{
  "num_hidden_layers": 14,
  "vocab_size": 522,
  "rope_fraction": 1.0,
  "bias": "none",
  "lr_head": 0.0101,
  "warmup_steps": 67,
  "decay_fraction": 1.0,
  "decay_shape": "sqrt",
  "doc_mask": true,
  "train_tokens": 492000000
}
MLP neurons of a small language model. Each row is named by its layer, matrix (down: output weights) and neuron, and shows model dimensions 16-111. Each number is 128 + 32 x the weight over its row's rms, rounded and kept within 0 to 255. A neuron's up and down rows have the sign that makes its largest values positive.
A block is one neuron, or neurons of one layer that tend to fire together. After each block is what it responds to, as a language model described it from the Wikipedia text at the highest values.

L6.down50 [118 142 164 169 127  59 148 144 146 170 107 134 114 142  78 102 112 163  52  96 150 158 111 104  99 146 176 152 192 131 114 148 114 115 137 135 144 145  62 118 168 154 162  76 121  84 113 124 159 110 108 135 127 153 110 177 111 172 114 128 102  71 165 128 206 188 125 119 130 162 106  93 150 187 143 172 171 133 172 126 136 124 139 125 151 104 134 120 109 106 143  73 117 125 211 128]
L6.down122 [195 136 173 139 142 139 151 177 120 146 113 158 146 128 142  79 115 133 169 116 139 141  96 128 166 145 177 181 161 202 113  64 125 135 140 110 140 107 129 147 109 109 103 137 114 175 145 139 103 139 109 163  66 119 193 153 119 119 118 225 172 179 130 151 129 132  99  85 119 173 149 146 105  94 113 142 155 198 136  84 108  81 136 186 132 124 130  72 128 194  88 163  84 138 149  77]
L6.down416 [123 174 150 178  62  82 120 140 180 116 125 125 146 177 128 172 119 126 142 133 184 144 166 141 137 130 164 143 121 154 131 147 101 149 138 149 143 193 155 123  75 157 137 130 164 124 126 153 122 112  99 180  62 106 102  96 121 148 173 117 160 129 123 190 121 170 220  43 102 143 112 111 107 153 109 137 146 170 148  84 105 119 105  95 130 112 140 135 161 171 191 192 153 108 114 133]
L6.down430 [198 161 158 140 125 120 103 137 137 140  95 161 134 127 148 162 122 114 129  92 162 177 152 136 159 194  83 170 153 149 179 108 117 123 129 184  79 135 171 114 107 107 155 121 110 119 163 160 139 169 140 140  63 118 129 101 117 140 102 177 142 200 161 165  82 112 120 132 128 141 136 147 151 108 115  92 171 149 157 111 161 121 114  59 115  90 162  93 130 157 170  72 137 136  96 144]
L6.down527 [159 110 129 131 149 119 112 108 119 111 166 129 136 106 144 137  88 119 146 166  97 101 109 132 182  92 100 146 156 101 142 148 157  77  85  56  93 135 120 163 135 129 124  94  70 160 135 159 130 138 125 116  64 139 171 113  95 157 111 182 122  81 139 186 161 161 102 140  84 145  57 149 108 136 136 137 108 114 148 124 142 140 153 107 139 128 123 134 107  96 175 143 183 141  95 164]
L6.down547 [143 113 102 151 159 137 131 112 129 110  80 126 144  98  65 138 174 115  94  67 202 158 130  74 174 123 126 144 197  96 190 171 119  76  95  84  55 161 116 141 138  90 157 110 154 121 187 110 157  95  69 161  95 129 127 124 161 128 163 181 133 110  82 163  79 129  86 118  99  46 170 127 172  76 124 106 149 221  87  77 144 179 106 138 140 137 140 133 132 188 176 123 122 128 122  94]
L6.down624 [ 80 165 146 161 191 169 142 120  78  90 136  81 116 125 171 178 159 106 157 192 155  55 139 149 131 101 133 111 107 141 132 109  96 108 170  99 119 125 183 173 150 108 147 115 139 117 155 104 121  94  76 101 106 132 134 125 110 165  99 105 104 125 135 115  95 106 125 111  82  99 126 139 185 102 102 164 150 106 122 128 100 103 156  82 116  96  84  98 132 158 153 109 159 171 127 125]
L6.down694 [220 113 115 131  55  86 108 134 175 124 155 147 129 143  98 173 163 158 142 118 198 170 142 139 155 128 102  82 174 185 160 184  77 117  94  96 147 138  94 110 161 141 139  58  92 117 105 140 113  67 119  79  71 143 141 157 181 135 118  91 125 111  81 128 124  96 151  67 118 175 158 102 134 119 132  74 116  83 152 118 119 109 135 161 109 160 140 169 131 116 159 116 138 113 152 146]
Mid-word fragments after splits. Short mid-word fragments like t or ist that continue an odd split word, as in ul-t-imately, in-t-o, stat-ist-ics, d-ist-rict.

L6.down84 [142 106 110  61 129 150 119  80 101 142  73 109 107 118 127 104 145 114  85  90 100 116 111 109 116 151 193 147 133 144 170 114 148 170 135 130  65 204 118 147  74 135 118 146 135 149 133 129  90 129 166 112 127 165  98  77 195 171 201 106 168 166 108  87 137 109 138 113 147 135 114 173 130  64 166  74 134 113 110 112 140 112 118 118 142  97 115 132 151 142  91 171  92 118 154 155]
L6.down199 [119 139 154 173 179 139 169  73 128 139  78 188 140 103  57 108  99 129 140 125 146  85 143 154 174 139 177 133 134 130 182 135 137 130  96  37 131 139  99 108 134 188 162  78 118 170 107 163 172  91 112 144 181 137 123  97 128 108 163  99 171 125 108 108 157 131 169 140 118 115 154  94 145 137 120 135  93 156  67 128 151  99 150 128 119 119 146  51  61 118 111 178 130 115 134 163]
L6.down220 [137 183 117 168 132 110 158  92 146 108 145 124 160 198 116 144 104 203 164 177 155 134 116 144 127  96 164 110 145 109 163 127 125 106 109 119 168 156 125 147 135 123 123 133 120 161 127 185 142 124 138 103  95 160 165 169 116 162 134 115  84  83 133 153 142  74 121 226 142 144  48 151 174 145 107 151 126 170 160  60 108 122 176 134  83 135  99 128  77  72 124 187 125 103 121 133]
L6.down263 [ 93  94 139 116 132 137 140 179 102 132 132  88  54  43 163 104 130 168 125 137 106 107 116 126  90 116 114 114 152 128 106 184 175 155 177 134  83 119 117 160  57  87 116 170 195 173 240 161 145 174 164 150 149 116 105  93 120 176 153 123  78  96 140 135 154 105 170 105 153 141 123 116 111 139  94 167 128 156 130 110 164 144 123 132  15  60 169 126 140 120 101 103 156 215  75 116]
L6.down302 [135 134 168 133 148 105 139  80 163 132  63  91 173 157 189  98 138 180  88 156 148 128  98 106 153 136 106 198 150 136 122 114  80 180 120 100 145 230 126 125 120 148 131 115 117 190  88  62 110 149 187 155 128 135 160 154 105 124 153  77  88 203 120 137 136 118 121 150 157 161  70 159 158  53 164 145  74 103 131 129 156 152 102 127 144  93 177  85  75 115 152 138 157 150 185  93]
L6.down480 [ 94 144 103 115  90 147 162  99 150  69 107 145 137 143 147 194 155 126 124  76 121 182 143 121  92  72 181  92 141 111 129 130 124 134  91 130 187 113 139 189 140 154  85 182 115 111 117 114 164 164 118 113 122 151  93 130 149 113 114 142 139 100 164 126 155 130 111 115 157 105  78 113 140 123 135 154  92 154 133 156 126 127  90 157 117  49 137 142  93 114 114 152 157 107 160  85]
L6.down521 [110 180 184 145 108 167 103 100 103 153 127 167 106  85  87 112 132  86 167  92  93 111 158 158 105 170 129 166  82 124 116 166 129 101 194 154 116 186 136 125 190 131  98  93  94  62 107 131  84 126 132 117 111 146 116 125 132 138 110 100 134  77 141 150 144 138 104 201 109  96 126  94 155 120 125 105 143 134 116 140 102 138 185  69 159 176 105 159 123 125 140 149 125 114 149 115]
L6.down532 [121 138 110 102 158 160 163  97  74 126 127 170 114 109 110 154  73 141 147 100 201  85 161 170 178  94 158 111 159 104  77 137 128  69  87 146  68 153 132 134 102 163 173  61 144 124 136 138  93  99 179  88 188  87 111 237 184 102 143 109 125 151  76 106 144 126 115  77 126 183  81 103 123 134  65 141 153 129 103  96 180 109 138 115 112 113 169  49 125 124 195 172 114 170 131 120]
Completing pieces of split words. Word-piece fragments finishing common words oddly split into small tokens, strongest for county (count+y), also e-ast, Nor-th, dest-ro-yed.

L6.down45 [100 129 108 124 130 139  78 165 164 178 114 106 142 179 143 162 143 191 125 122 110 151 116 176 159 143  47 131 148 112 101 134 101 159 170 131  70 107 123  93 137 101 173 115 152  93 113  90 149 148 134  91 134 158 151 145 136 104 131  56  89 143  96 104 172 107 160 112 188 118 139 100 191 107  97 113 137 141 120 102  71 146 120 142 152 169 115 183  73 109 164 125 127 151 103 127]
L6.down159 [128 109  96 128 186 139 124 158 128 176 143 144  81 149 147  40 103 118 136 118 164 132 111 111 154 117 130  89 137 108 169 137 114 117 132  81 134 113 155  59 122 124 149  82 160 153 120 106 101 177 115  91 124 137  97 102 147  84 133 222 132  94 141 175 141 128  88 112 117 160 140 148 195 126  96 134 179 177  84 167 140 169 122 178 123 120 141 127 110 107 164 143 109 151 143 133]
L6.down170 [220 113 122 167  51  88  62  94 133  95 130 132 152  96 166  59 107  87 132 150 144 110 113 105  71 153  74 133 156 119 148  67 121 121 104  81 133 168 101 108  92 142 162 115 109 180 125 108 159 130 112  81 151 179 145 131 159 144 129 114 145 159 109 133 115 125 124  83 144 132 120 158 110 166 143  96 100 175  96 219  94  75 151 139 167 119 149 155 141  89 109 123 172 155 141 147]
L6.down383 [ 98 111  92 113 125 138  92 100  87 181 168 155 117 244 106 105  93 116 150 137 134 133  68  58 102 112 163 152 179 109 116 152 119 121 121 117 143  79 160 182 180 120 123 159 100 117  91 122 138 173 131 168 168 200 120 150  82 149 131 126 112 103 115 117 110 127 178 188 121 106 120  92 123  93 122 129  92 174  82 179 152 127 114 114 184 118  95 121 106 114 128 130  96 130 151 169]
L6.down458 [106  99  85 105 112 114 135 143 121  78 109 150 125 221  88 143 144 168 129 140 122 111 114 187  96 105 142  86 116 110 146 138  77 109 120 111 131 152 120  58 170 126 131 102 176 167 187  80 158  95 110 103 101  84 138  97 134 142 108 140  98  88 174 165 119 118  88 135 116 176 111 153 159 129 134 114  93 128  98 182 147 162 150 121  87 152 131 199 147  68 105 143 166 100 160  77]
L6.down522 [148 147 128 120 111  88 159 150  81 142  33  98  92 106 107  70 168 132 125 135 135  89 133 120 115 129  95 130 100 104 155  86 170  73 119 154 129 180 164  59 145 110  85 105 166 110 109 175 182 140  96 106 140 160 130 144 134 115 112 137  96 140 121 108 102 148  75 160 164  89 110 131 196  99 142 109 146 180 100  80 172 149  89  70 147 135 111 182 105 148 183  84 127 136  97 116]
L6.down592 [104 111  73 152 104 133  73 108  87 129  87  95 194 167 197  50 155 123 185 150 121 152 156 152  55 121  95 120 154 128 152 130  96 142 127 109  83 149 100 124 151 167 147  99 152 156 126 138 131  95  76  85 106 135 176 115  98 158 171 121 149 132 181 144 131 112  94 102 200 110  65 148 117 114 194 112  96 122 107 157  93 142 164 151 172 126 194 130 124  52  92 103 191 166  96 115]
L6.down673 [143  83 165 127 146  85 178  63  80 138 172 108 104 145  99 175  83 159 127  98 139 121 128  85  85 125 129  90 145 132  67 149 103 137 137 203 161 120 193  87 155 140  63 129 175 137 116 135 122 120 184 123 140 171 171 179 103 161 108  59 141 117 140  85 159 144 148  83 122 110 134 136 105 135  90 165 126 113 140 139 136 148 118 141  89 119 101 146 133  87 114 125 166 122 189 134]
Clause and sentence boundaries. Ends of clauses or sentences: the "ich"/"o" of relative which/who after a comma, clause-joining "and", line breaks after a period, and colons.

L2.down150 [ 73 155  86 111 184 127  80 114 146 142 165 170 159 215 132 134 108 186 154 143 114 118 176  47 106 121 116 155 133  71 106 168 106 159 142 124  79  90 154  69 130 150 144  87  80 197 152 141 146 160 166 138 126 134 132 101 116 177 136 107 150 191 141 167 107 112 155  89 108 193 105 134 135 135 136  73 162 122 132 155 146 143 131 157 114 104  88 137 177 113  84 128 106  99 114 110]
Mid-word fragments, esp. October. Middle pieces of words split into odd fragments, strongest on ct in October in dates, also ov in Soviet, th in south, est in estimated.

L10.down208 [115 142 111 141  97 104  85 136 179 109 119 131 115 128 143 114 162  71 162 139 116  80  89  81  80 120 135 139 123 136 110 125 152 100 181 102 144 138 171  92 100  76  61 128 212 157 177 108 125 153 134 183 103 112 128 155 107  94 105 105 112 120  37  57 152 115 132 131 166 163 157 136 154 149 140 154 196 136 108 123 137 120 125 142  97 118 147 166 115 130 115 187 139 108  85 103]
L10.down489 [ 57 136  68 127 120 121 152 135 181 178 162  88 129 117 100  59 122 131 183 145 140 161 134  92  95  72  96 125 178  66 146 118 147 120 151 190 141 165 147  92 130 134 100 137 177 100 121 159 146  31  99  76 162 104  93 114 157 227 149  77 106 161 127 106 178 150 125 114 138 159 134 143 105 112 108 182 104 168 156 162 123 128 116  86 101 136 175 122 105 106 121  80 140 137  98 131]
L10.down513 [145 117  95 161 190  97  92 157 112  86  71 105 125  84 151  94  97 134 113 124 188 112 147 114 163 102 177 145  62 154  93 104 206  94 149 130 123 114 129  89 142  57 122 139 158 117 143 121 175 128 165 138 134 179 119 107 116 142 179 164 137 171 153 121  89 116 145  86 143 123  76 147  85 189 114 107 139 145 171 157 129 147 164 118 111 107  94  95  84 160 174 173 157 153  67  75]
L10.down555 [162 176 138 102 133 116 170 112  64 169 154 209 138 133 125  74 138 111  98  96 104 161 129 106  84  85  92 139 105 115  76 132 122 133 152 179 117  88 109 135 105 129 123 109 129 127 133  84 112 202 168 178 116  92 142  79 122 125 121 164 150 146 118 101 156 124 140 134 144 130  89 149 122 116 176 121 107  88 169  99 126  91  62 177 181 166 155 131 124 126 173 135  79  68 138 123]
L10.down570 [162 138 144 152 133  81 124 100 147 116 110 166 105  61 151 115  69 177 115  81 162 133 137 156 143 117 118 153  92 126 158 179 113 133 103 131 196 168 132  80 117 138 133  81  88 144 132 116  71 103 133  90 147 183 145 101 147  91 121 125  84 121 106 105 166 123 122  88 103 149 137 198 140 111 146 120 164 134 107 113 192 123 128 121  59 124  92 132 174  93 105  90 113  97 169 143]
L10.down614 [101 158  91 133  63 150 121  93 108 136  80  86 130  73 188 112 120 159  98 116 100 159 142 100 176 140 101 171 110 108 157  86 109 159  77 108 129 164  77 120 142 135 163 194 107 104 129  85  99 140 170 119  81 139 132 139 129 109 144 153 113 170 130 115  74  87 198  94 127 113  92 128 134 105 144 108 114 140 165 135 160 151 137 105 184 123 131 165  24 101 141  67 103 157 154 163]
L10.down629 [ 76 133 108 104  94  60  76 119 180 169  50 171 149 136 135  36 140 121  91 126 103 105 128 108 139 110 141 161 142 148 156 112 129  44  90  82 137 119 106 117  81 139 101 133 120 108 145 155 135 144 105 146 163 131  69  77  94 148 129 120  99 155  98 168 167 115 156 160 166 123  87 133 170 144 175 157 117  96 168 208 167 155  61  75 161  85 136 208 191 100 136 118  94  97 121 120]
L10.down664 [ 95  99 198 131 151  99 193 141 161 122 111 173 106 102  92 102 113 149 150 131 118 191 136  72 139  97 131 160 156 124 140 141 156 118 122 143 231 149 136 145 135 124 105 127  78  84 116 157 132  97 101 124 120 165 158 121 115 146 117 106  96 142 117 117 132 117 135  89 141  68 165 167 165 145  87  98 101 135 152  94 125 120  87 111 113  95 158 177 106 112 116 153 143 116 176 136]
Sentence-ending periods. Periods, and sometimes a final word piece, closing a descriptive sentence in Wikipedia biographies and article intros, as in "goaltender." or "jazz drummer."

L6.down77 [137  87 149 115 148 188 108 125  71 120 165 136 112  97  68 153 168 121 140 120 157 147 103 136 134 105 136  71 154 110 112 179 159 111 163 138 163 136 120 104 150 134 142 112 114  98 101 155 149 127 157 149 148  99 191  74  85 138  86 159 123 154 163 143 114 111 118  54 149  48 161 193 100 183 215 140 151 184  99 115 157  84 127 145 145 160 137  80 187 123 170 151 127 100 131 167]
L6.down117 [126 129 142 148 119 152 127  65 118 143 107 135 112 170 146 144  64  91 146  82 102 133 136  91 112 131 158 116  91 117 181 145 154 167 112 151  59 126 111 180 161 167 145 137 100 112 125 109 159  90  84 107 150 134  71 127 145 122 154 115 111 180 154  98  44 135 106 150  90 171  76 160 136 139 127 140 126 156 142 171 117 128 146 119 153  80 126  37  89 102 121 116 170 150 121 118]
L6.down236 [138 128 131 157 155  99 138 170 101 129 184  91 147 156 119 186  89  99 171 108 141  93 104 101 165 154 120 121 145  85 154 170  81 180 178  97 184 100 105  72 142 181 100 134 183 132 145 117 130 101  90  96 176 158  85 170 126 140 102 152 117 136 150  89 144 161 121  87  87 100 120 117 113  76 131  86 132 150 158 147  88  74  58 118 148  91 124  90 103 155 112 137 141  94 198 159]
L6.down276 [125 134 169 106 154 135  89 111 100 133 133 151 162 160 135 143  86  87 162  73 151 102 113 113 188  98 129 166  86 138 127  76 126 175 155  89 154  72 180 148 146  95 144 122 146 118 125  68  85  72 140 155 100 163 133  84 144 127 135  98 161 190  91 153 115 131 175  75 124 161 113 107  78  90 182  83 114 145 223 155 107 128 137  96  88 125 177 134 156  93 125 148 126 144  75 100]
L6.down289 [100 115 118 146 160 101  61  88  71 151 101 209 148 159 114 118 105 100 147 113 173 156 170  79  80 119 109  65 104 131 133 116 116 146 117 144 129  81 142 186 106  76 118 170 117 104 115  81 125 117 126 117  98  88 194 110 136 124 152 160 107 132 102 152  68 192  70 185  66 113 167 140 120  57 124 122  73 173 132 164 171 164 198 157 120 177 101 141 170 117  91 135 169 156 134 125]
L6.down298 [189 124 115 152  93 138 139  97 124 139 104 159  92 204  89 117 129 133 139 148 175 115 133 101 173 181 125 199 124  91 124 167 123  97 155 137 137 114 160 138 102 114 127 142 145 144  62 159 170 118 190 157 121 142 152  55  76 137 147 137 153  92 129 118 111 111  63  69  61 140 149 153  70 133 191  99  97  89 119 168 130  58 103 131 159  65 141 161  93 137 105 129 133 111 128 121]
L6.down329 [117 120 129 149 145  96 121 105 159 102 147 114 162 156 131 197 109 118 180  61 112 126 109 137 154 167 105 146 151 132 127 147 187 139 128  79 154 126  79 122 134 109 126 125 134  79 150 128 114  61 122 178 100 143 149 131 111 167 134 107  97  87 108 123 109 149 136 123 135 146 110 115 104 130 145 108 114 103 113 126 116 150  81 116  55 139 180 139 156 107 120 133 114 107 137 106]
L6.down635 [ 98 184 184 120 124 129  96 177  91  67 128 119 138 124 100 175 150 121 123 181 139 148  94 110 146 133 137 135  86 126  74 142 178 165 141 171 143 120 165 134 154 137 174  84 118  88 137 157  83 108  94 166  71 133 157 151 104 121 151 123 130 146 104 127  92 129 128 104  95 168 168  52 154 101 183  88  98  94 129 118 124 114 159 176 121 117 188 135 172  95  99 108 114 179  61 137]
Split negation and contrast endings. The final piece of negation and contrast words broken into fragments, as in n-ot, b-ut, ne-ver, don'-t, howe-ver; occasionally also table-separator rows.

L10.down39 [ 86 161 143 131 198 139 115 147 140 224  92 104 170 128 128  98 136 122  87 145  99 120 145 122 179 107 120 167 129 107 120 155 134 117 161 159 137 108  77 124 101  93 144 142 141 156 112 207 192 130 137 120 109 149 140  86 132 139 176 206 119  90 113 172  82 143 163 129 156  94 122 147 142 116  39 174 154 119 107 155 124 136  75 161  78  99 168 164 137 136 109 122 126 162 150  96]
L10.down61 [ 88 131 110 152  95  57  95 207 109 112 123 137 148  80  92 200 151 126 101 141 135 200 106  91 111 122 155 144 121 112 140 106 124 131  90 158  94 151 188  79 178 137 122 158  96 125 113  67 172 159 146 111 147  86 112 104 167 101 108 150 155 163 159 148 128 100 124  87  89 116 163 102 114 112  70  92 120 110 110 123 102 118 129 146 120 165 117 116 116 165 126 138 119  78 132 117]
L10.down132 [109 140 137 166 180 124 101 183 137 183 147 106  97 138 207 154 151 156  91 141 190 164  57 153 121 117  81 108 100 167  67 119 175 107 154 192 130 123 146 166 142 136 172 166 116 139  72 160 151 139 108 130 159  96 132 161 179  79 135 109 153  90 146 142 128  67  96 122 112 189 173 121  76 126 133 143 180  93 158  73 176 151 154 125 158 184 142 121 100 176 101 119 132 132 133 134]
L10.down147 [ 45  92 129  60 153 149  56 101  93 101 131 104  90 165 147  88 114 160 145  98 124 154 145 138 135 135 149 132 135 124 184 150 165 156 111 179 157 165  86 200 147 104 164  94 110 111  91 111 127 119 156 141 139 153 148 180 162 142 119 171  96  97 135 164 141 146 136 171 150 120 122 142 156  89 175 113 118  83  85  97 110 160 141 121 155 168 216 134 140  89 154 136  83 121 124 121]
L10.down282 [120 106 112 136 112 141 153 101  60 110  81 111 102 134  98 159  93 132 143 150  79 128 136 129 157 208 129 125 171 167 127 147 110 100  98 128 210 112 131 144 122 136 187 163 141 159  85  85  73  71 127  83 193 118 129 157 118  94 153 177 125  72 166 109 103 114 100 108 124  97 110  77  92 200 103  96 121 146 130  99 143  98  58 184 103 125 115  94 124 127 111 108 113 101 136  93]
L10.down363 [ 92 125 160 123 133  98 107  84 121 123 140  59 140 121 162  46 123  98  61 189 186  84 186  60 151  68 113 186 122 135 128 177 123 108 156 183 149  97 149 104 140  98 167 193 137 154 131 154 164 110 130 145 102 144 165 142 114 169 155  88 141 123  77 100 100  73 143  90 119 148 112  87 119 175 137 163 127  75 109 152 190  92 113 125 122 118 124 112 165 133 140 141 127 181 116 138]
L10.down572 [136 142 170  46 200 146 155 127  94 134 147 126 132 156 124 151 143 147 107 143  87 104  73 106  78 139 157 107 143 147 149 132 185 106 133 155  63 117  97  99 102 138  92 136 127 122 158 114 207  76 145 111 115 139 138  88 151 119 111  91 101 156 128  94  97 154 123  92 155 180 135 112 149  56 149 112 136 159 165 121 193 171 139 113  84 113 137 127 121 129 111 111 133  69 134 106]
L10.down660 [170 155  79 138 135 127  97 142 115 125 102  88 123  95 123  75 157  71 154 132 127 109 156 141  64  56 121 132 137 117 124 146 147 119 129 193  45 128 130 148 118 119 244 103  97  87 140 214 126 143 142 131 149 117 129  95 175 104 148 151 100 115  74 126  83 158 152 140 159 146 184 150 139 153 142 138 147 135 132  95 117  91 120 105 159 123 133 111  65 183 123 192 118 164 135 108]
Mid-word continuation pieces. Fires on word-internal fragments that continue a split word, mostly the "t" in coun·t·y/coun·t·ry or con·t·rol/con·t·ains, also s·w·itch, a·d·ult, Roxb·ur·y.

L10.down23 [163 121  88 119 120 129 141 111 152 163 126 122 118 106 138 169  98  52 182  80 150 146 122 156 130  91 146 146 112 103 130 136 153 100  78 103 109 109 129  71 152 121 102 158 117 114 148 128  97 137 149 129 100  99 134 130  74 158 116 145 148 147 108 175 143 128  87 130 137 103  59 167  78 125 119 163  84 143 126 156 123  84 143 166  88 180 118 119 133 120 107 126 125   9  98 118]
L10.down55 [110 121 145 106 136  52 141 129 120 148 105  65  93 137 123  81 106 112 130 123 149  66 114 103  97 112 129 111 152  87 128 144 106 164 117 184 169 135 173  93 138 162  94 156 157  98 178 129 149 117 157 132 185 131 141  63 175  88 110 146  81 134 101 168 115 105 133 134  86  80 130 171  65 111 168 139 163 137 141  65 163 141 133 135 149 136 123  59 169 140 158 120 122 147 116  98]
L10.down71 [ 94 142 188 119 162 111 136 137 129 152 178 131  48 154 122  71 118 155 117  91 142  58 163  82  75 143 144 106  50  97 118 144 173  93 116 187 147 182 131  81 140 140 102 125 121 128 144 137 151 169 111 135 136 121 149 185 110 115 104 137 111 122 134 107 146 128 154 187 109 165 125 143 106 109 133 127  71 152  95 161 124 131 109 111 152 162 160 153 167 134 102 128 119  66 168 121]
L10.down123 [152 108 107 116 104 189 148 206 152 103 144 112 105 149 139 137 163  85 137 183 133 109 112 194 111  91 169 105 123 156 130 156  98 155 125 106 163 130 159 171 111 125 104 104 154 154 173 122 143  95 161 171 107 108 127 164  89 109 115 150 116 194 169  97 181  76  76 137 152 161 156 147 175 170 144  95 193 119 174 135 178 152 166  82 122 178 135 130 109  93 142  79 112 104 156  67]
L10.down128 [ 97 169 144 129 109 107  99 163 112 133 143  99 114 106 167 158 186 116 144 138 108  78 150 155 114 143 103 128 163 134 132 137 142 171 176 122 151 153 145  94 105 147  79  80 126 104 186 120 111 162 112 155 120 161  91  90  96 135 143 111  29 187 103 144 107  92 108 119  56 172 126 149 161 122  53 153 160  85 179 192 138 127 121  73 181  97  96 134  95 140 118  74 143 154  91 104]
L10.down496 [ 92 127  90 138  74  98 211 153 171  42 113 110 115 114 144  42 140  59 151 120 127 123  82 146 118  93 161 133 104 103  86 118 154 130 149 156 122 152 179 143  77 193 105 120 116 106 118 159 111 161 154  76  92 120 114 190 118 143 126 104 100 194 150 157 157 152 169 131 143 193 109  82 131 122 157 100 114 112 137 127 139 118 159 119 143  88 144 115 109 164 193 116 156 119 175 104]
L10.down615 [152 124 128 162 151 111 160 135 131 178 119  91  71  71 144 109 118 146 117 170 144 109 141 102  95 110 128 161 101 132 117 134 170 108 110 142 172  84  78  88  70 138 104 116 134 156 194 124  97 169 142 147  75 109 173  78 106 146 105  93  80 144 170 144 135 139 118 103 125  93 104 203 133 110  93 120 140 132 159 161 190 106 102 123 106 169 121  99 148 169 134 144 134 138 131 131]
L10.down690 [150 133  89 153  60 153 131 195  89 107 146 123 146 104  95  90 179 139 106 112  98 124 142 112 137 131  97  60 149 101 123 137 108 139 157 128 182  76 122 110  97 212 182 138 142 110 139  99 119  74 113 128 140 161 139 172 125  95 116  93 130 154 101 149 128 118  62 126 126 138 143  98  69 151 117 136  73 202 149  93 159 108  88 105 158 129 186 146 144 105 111 119 108  92  78 172]
Adverb-completing word pieces. Final subword pieces that complete split adverbs and function words, mostly the -ly suffix (typical-ly, immediatel-y), also the-n, wh-ich, lat-er.

L2.down127 [ 68 150 111 130 120 144 167  75 144 120 137  84 126 121 125 176 108 133 137 168 112 157 149 160 107 154  62 140 174 127 111 122 104 151 122 163 141 112 121 172 107  87  98 151 128 135 160 151 132 109  92  98  83 109 173 103  90 186 188 129  75 144 130 145 132 119  70 119 147 107  99 146 111  97 107 120 137  94 122 126 188  92  72  92 132  86 112 106 101  96 170 121 130 168  81 131]
Pronoun "it" and suffixes. Mostly the pronoun "it", often after making or with and when split as it+s for "its"; also word-final pieces like h-im, muse-um, op-en.

L2.down609 [173 110  84 116 180 156  67  79 147 107 180  85 178 135 119 121 146 152 112 140 139 138 117  67 128  77 145 147 138 108  95 110 121  87  99  97  97 105 133 100  70 148 126 115 145 127 132 149 124 177 139 115  78 139 166 113 167  77  79 220 228 102 136 145 119 166 203  90 155 120 158 153 132  77  90  75 147 157 105 126 144 152 134 145  94 102 153 167 104  95 126 170  95 107  95 108]
Mid-word subword fragments. Second word-piece inside a split word, mostly after prefixes like con, in, p, M, such as con-t-inued, in-ter-view, p-art-ial; also non-Latin script bytes in names.